{"n_layer": 10, "d_model": 192, "n_head": 6, "n_kv_head": 6, "head_dim": 32, "d_mlp": 576, "vocab_size": 8192, "activation": "squared_relu", "norm": "layernorm", "norm_place": "pre", "norm_eps": 1e-06, "positions": "rope", "rope_base": 10000.0, "rope_fraction": 0.5, "qk_norm": false, "attn_scale": 0.177, "bias": "all", "tie_embeddings": false, "parallel_block": true, "extras": ["capped logits"], "init": "trunc", "init_std_qkv": 0.0404, "init_std_o": 0.0, "init_std_up": 0.0404, "init_std_down": 0.0, "optimizer": "muon_variant", "lr": 0.00613, "beta1": 0.93, "weight_decay": 0.043, "lr_head": 0.00393, "grad_clip": 2.0, "warmup_steps": 200, "schedule": "wsd", "decay_fraction": 1.0, "decay_shape": "linear", "final_lr_fraction": 0.0, "batch_tokens": [8192, 16384, 24576], "seq_len": 512, "doc_mask": true, "train_tokens": 110000000, "steps": 7053, "dataset": "wikipedia_en"}
MLP neurons of a small language model. Each row is named by its layer, matrix (down: output weights) and neuron, and shows model dimensions 112-175. Each number is 50 + 12 x the weight over its row's rms, rounded and kept within 0 to 99.
Before each neuron's rows, "raises" lists the tokens whose logits its output raises most directly, leaving later layers aside.

raises: "rest", "ion", "ania", "ness", "ón"
L4.down173:45 35 60 61 40 57 49 38 49 32 44 72 43 47 50 54 50 64 25 50 57 22 38 41 56 62 61 26 56 42 51 53 33 88 31 65 34 62 59 25 51 45 47 61 44 41 20 52 63 51 52 53 52 45 49 30 54 31 49 57 50 54 59 29

raises: " Islands", "uit", "ée", "enti", " Phylum"
L3.down109:60 52 71 57 42 53 54 45 45 46 75 43 62 40 40 44 61 33 59 77 51 61 58 50 54 53 44 26 35 55 79 55 37 36 48 63 61 50 51 45 89 55 46 59 54 53 37 56 60 73 44 26 47 63 60 46 51 48 45 44 51 55 48 55

raises: ".", "″", "ators", "umb", " respectively"
L7.down436:47 61 57 41 57 61 59 71 47 34 58 48 46 50 51 60 54 55 40 78 35 52 48 37 43 45 84 72 43 58 50 54 63 56 56 73 46 70 62 64 49 74 33 52 50 47 41 57 49 53 49 44 40 42 36 28 41 56 42 25 51 35 31 34

raises: "ings", "ature", "ide", "als", "ations"
L3.down157:29 50 52 50 37 35 56 48 61 55 44 43 52 50 34 65 41 66 56 69 42 54 72 43 29 42 60 53 35 35 80 42 51 71 78 72 51 29 50 41 53 66 59 65 65 71 56 73 51 52 47 37 52 53 45 51 36 40 51 24 40 44 45 65

raises: "king", "bul", "lies", "ently", "ties"
L4.down505:50 51 48 25 55 61 42 53 29 74 46 59 52 49 42 39 41 37 27 49 52 12 46 47 32 43 56 29 36 33 44 48 50 54 48 56 67 52 41 72 33 65 64 55 63 64 48 29 34 54 71 52 46 44 62 36 61 50 52 62 56 55 62 61

raises: "'", "uck", "us", "’", "umb"
L3.down378:41 41 48 76 72 41 60 34 43 48 72 46 50 48 35 66 56 38 45 36 44 49 41 54 43 56 48 35 46 61 43 43 53 41 69 65 60 37 47 49 72 58 56 39 63 34 58 61 39 42 55 54 41 59 39 61 29 16 55 45 42 37 64 47

raises: "igation", "lies", "ability", "ment", "ments"
L7.down344:39 62 58 55 47 51 51 77 49 68 54 57 52 60 56 49 48 59 56 45 29 42 58 36 54 60 59 54 26 45 73 38 50 47 43 53 43 49 35 58 42 45 64 36 63 64 41 24 52 49 63 57 48 46 65 65 46 44 63 54 65 58 39 71

raises: "age", "rial", "ages", "ast", "ather"
L7.down266:54 58 53 43 42 44 53 50 50 39 40 63 48 46 46 33 61 54 58 61 40 62 47 48 67 42 55 73 57 34 51 30 57 31 62 58 56 43 15 50 53 34 41 47 52 50 70 58 56 47 55 24 56 39 44 40 44 49 45 64 53 46 56 41

raises: "rest", "ld", "nd", "ied", "ft"
L4.down46:51 36 55 58 34 30 46 41 58 48 42 54 52 50 44 30 38 53 75 22 54 52 62 54 52 63 54 40 53 29 37 48 35 52 31 54 35 55 69 26 66 71 51 36 41 67 38 48 52 47 43 47 59 32 47 43 61 39 22 35 53 46 31 46

raises: " he", " she", " they", " it", "bell"
L7.down553:69 71 51 63 69 52 39 36 34 42 28 45 50 68 30 66 65 48 51 67 61 59 36 59 65 36 43 37 40 42 60 38 56 41 49 59 49 52 40 75 37 52 42 65 16 37 29 45 53 41 47 42 35 61 66 38 17 57 45 62 75 32 35 55

raises: "ör", "ét", "ution", "ural", "ess"
L3.down403:61 36 50 60 67 44 29 41 57 41 41 58 38 81 41 74 47 47 51 70 41 61 69 65 50 41 61 59 48 63 68 60 66 51 48 41 37 49 42 49 59 47 55 56 32 50 50 33 32 66 49 61 57 40 50 39 41 56 43 46 33 30 30 44

raises: "ted", "ified", "bl", "ble", "ify"
L7.down138:71 45 45 53 33 42 40 49 53 72 43 61 55 38 69 62 24 49 42 58 38 48 51 67 50 56 28 48 50 63 28 59 56 35 62 46 62 58 58 71 44 51 55 53 49 56 66 21 62 63 53 57 48 62 54 55 61 61 50 74 59 70 44 46

raises: "own", "ien", "ad", "ump", "aff"
L7.down476:59 60 56 38 69 68 67 50 52 62 38 43 52 31 61 49 51 46 45 34 47 59 71 58 66 43 36 40 38 36 30 50 44 47 41 65 40 56 42 75 43 66 49 32 57 47 56 70 13 31 38 24 49 37 24 52 45 54 53 42 44 52 50 48

raises: "ance", "ive", "able", "ably", "ations"
L3.down31:41 45 48 56 42 67 68 59 52 43 58 58 31 58 53 46 43 49 47 57 42 48 49 63 51 30 55 38 66 50 48 49 49 79 53 55 33 58 23 35 58 56 40 56 66 36 49 53 55 38 55 48 35 73 57 43 42 60 64 46 34 45 37 74

raises: "m", "ms", "ming", "nce", "sis"
L7.down339:34 35 48 48 41 50 53 33 38 45 43 59 56 58 52 51 48 47 42 44 38 74 49 56 63 26 57 46 64 44 61 45 41 54 38 33 59 50 47 68 53 40 27 65 51 58 45 51 29 66 70 40 37 71 57 45 48 32 70 55 40 87 38 41

raises: "m", "ms", "met", "ming", "med"
L7.down161:58 45 50 61 38 41 48 59 72 36 36 66 46 43 50 52 59 52 52 47 48 57 42 53 25 42 48 41 61 36 81 49 54 50 56 42 46 56 19 50 61 61 42 40 59 51 46 62 31 38 59 48 60 41 59 53 44 43 46 55 52 53 38 29

raises: "ico", "ages", "able", "ated", "ically"
L7.down239:42 35 61 35 60 38 54 66 48 60 37 34 37 47 71 35 52 45 72 47 39 63 70 51 55 51 77 65 60 47 46 42 65 72 60 70 38 38 29 53 57 60 51 50 75 44 72 41 44 49 38 49 49 35 52 46 49 45 38 33 68 54 34 27

raises: "vis", "gin", "ion", "vo", "ivers"
L4.down263:53 66 60 43 62 61 46 53 40 75 46 63 21 44 39 58 49 49 43 33 43 25 36 46 51 35 60 58 39 60 31 65 35 45 28 61 37 48 47 52 35 47 49 34 64 55 54 44 35 58 56 56 44 59 39 67 35 31 54 61 60 72 54 54

raises: "an", "ans", " critics", "enn", "stra"
L7.down539:40 60 44 56 46 49 57 59 60 62 12 50 47 60 40 70 49 46 56 73 48 50 35 44 55 72 56 36 46 63 46 35 34 42 74 49 29 41 45 58 66 29 50 34 42 34 69 41 55 33 77 46 25 54 42 42 48 50 52 52 46 50 51 72

raises: "r", "ript", "rop", "rs", "rest"
L7.down300:64 54 51 49 53 71 60 44 50 46 49 45 57 29 48 35 36 51 88 60 50 49 34 64 42 57 50 44 51 64 66 33 59 56 55 61 72 58 54 33 49 53 31 57 46 36 63 57 72 56 39 52 19 46 60 50 65 40 72 61 49 53 49 45

raises: "ors", "ments", "nan", "ants", "ed"
L4.down39:40 48 62 55 70 67 70 26 37 22 52 70 54 55 53 32 38 49 54 68 55 42 63 33 48 43 30 36 64 64 53 52 53 71 48 55 45 56 43 58 27 52 58 43 54 35 69 48 38 52 39 36 47 52 48 55 46 39 31 44 50 49 76 65

raises: " reasons", "ories", "t", "ically", " basis"
L7.down287:74 42 48 45 56 42 32 69 42 42 59 38 53 59 65 61 58 47 60 66 65 55 34 43 50 53 64 59 46 29 59 48 55 51 46 54 18 46 37 56 32 52 48 65 70 42 30 49 47 60 34 70 33 51 45 51 53 36 54 52 72 44 31 45

raises: "ery", "ing", "ers", "ey", "ering"
L4.down447:45 59 37 54 56 50 42 59 57 51 35 54 66 64 54 48 40 37 48 62 46 57 57 75 44 58 40 32 34 62 39 36 46 73 46 37 42 44 63 28 48 55 57 48 50 75 57 47 55 40 49 35 59 50 41 48 49 45 53 59 58 40 60 48

raises: "ive", "ived", "ment", "ional", "hip"
L3.down159:26 55 46 30 54 38 60 53 61 55 45 50 39 51 49 47 40 37 76 62 46 64 39 48 31 44 47 51 67 49 41 57 39 45 38 41 58 54 57 53 58 54 47 50 41 32 48 52 39 45 41 49 45 64 57 40 52 41 49 71 50 68 46 28

raises: "olis", "iting", "alle", "ict", "ited"
L4.down149:51 86 66 45 20 47 41 48 40 40 51 45 49 62 65 58 66 48 68 56 57 56 54 42 49 32 72 58 64 59 74 46 52 51 46 54 71 24 62 58 62 45 39 59 31 39 65 44 44 57 33 57 55 44 43 68 58 52 63 75 60 56 41 38

raises: "cle", "xt", "cl", "edo", "cles"
L3.down291:54 55 58 37 33 11 33 33 41 66 21 56 73 63 57 62 46 59 32 61 41 45 35 58 55 44 52 59 63 35 51 46 31 59 51 22 57 65 47 58 48 65 67 41 41 49 57 49 34 50 60 72 43 40 33 62 59 53 42 49 72 62 47 31

raises: "ic", "ics", "lon", "ild", "ort"
L7.down182:54 50 35 58 26 36 51 31 60 66 56 37 56 35 53 56 41 52 39 46 54 58 59 51 58 47 65 50 51 45 58 48 69 39 45 66 35 41 50 57 66 50 82 74 44 55 54 34 46 50 60 34 53 34 74 37 42 26 48 62 49 49 44 48

raises: "'", "’", " least", " Register", "mes"
L7.down251:50 74 46 62 47 43 40 53 36 31 68 61 46 56 45 67 63 57 50 46 58 67 46 46 53 58 52 78 58 62 63 45 41 41 54 54 57 54 44 46 50 59 54 50 58 63 57 66 44 29 72 54 55 31 40 60 62 35 46 34 33 52 39 49

raises: "ers", "itz", "als", " Preceded", "ering"
L3.down346:38 38 61 62 61 73 44 60 48 68 62 59 50 47 56 51 57 58 54 85 46 62 48 69 40 53 67 28 57 40 51 45 45 35 70 67 36 40 29 65 63 47 50 51 38 59 69 40 48 35 47 33 65 27 54 59 47 62 58 65 55 39 52 69

raises: "yl", " opposed", " they", " he", "ary"
L3.down65:55 75 35 29 37 49 52 37 57 45 24 34 46 51 34 83 56 45 60 33 65 68 38 50 46 42 72 54 51 29 59 46 74 53 51 31 46 58 64 58 55 55 52 46 44 52 37 59 28 45 55 32 59 57 60 61 82 23 52 41 52 27 47 47

raises: "enti", " Phylum", "ence", "ensive", "ible"
L4.down559:51 54 39 50 31 75 62 65 36 46 57 28 46 44 44 29 34 57 53 50 54 41 28 51 45 43 74 57 35 58 38 61 36 43 64 54 46 33 63 37 70 54 31 76 68 58 44 26 43 54 45 27 50 62 54 49 62 73 50 54 51 43 81 47

raises: " them", " these", " it", "erve", " this"
L4.down516:48 69 51 73 56 31 51 31 28 44 38 54 56 43 39 58 50 52 57 52 84 56 40 36 71 35 40 32 70 58 67 55 49 50 56 59 51 50 51 65 54 33 37 45 31 34 56 61 50 41 35 46 46 33 47 62 56 57 65 52 75 32 35 33

raises: "on", "ide", "ally", "ial", "old"
L4.down253:65 45 45 42 29 58 42 57 50 32 45 56 88 44 61 54 43 69 46 47 35 44 49 51 60 33 52 42 52 30 65 44 56 60 53 50 54 63 61 56 59 65 39 40 43 58 36 40 34 43 47 58 61 43 44 49 42 53 65 59 71 48 38 57

raises: " days", " years", " months", "time", " weeks"
L7.down88:57 73 36 48 55 39 57 38 47 40 61 22 55 38 75 74 56 43 59 60 50 45 56 51 54 41 46 37 66 57 48 56 63 53 60 47 56 51 48 46 60 41 59 44 41 50 59 60 52 47 53 34 58 28 52 65 54 58 60 52 62 44 48 35

raises: "ies", " Lanka", "ét", "án", "ica"
L4.down513:61 39 35 55 67 56 56 41 27 46 63 36 36 53 47 54 43 46 57 52 58 46 70 53 46 50 70 36 67 40 51 45 46 59 70 57 36 29 37 49 52 66 62 49 32 42 29 44 38 80 45 50 38 43 59 39 55 68 54 59 57 56 63 52

raises: "oul", "ment", "ols", "ular", "ution"
L3.down260:42 34 52 54 59 50 59 67 29 55 22 69 47 60 41 66 42 47 55 78 56 65 48 43 57 38 44 30 53 64 42 37 55 42 48 48 53 43 35 50 39 47 53 53 51 34 44 48 58 60 53 46 50 50 66 44 48 53 43 47 33 69 48 48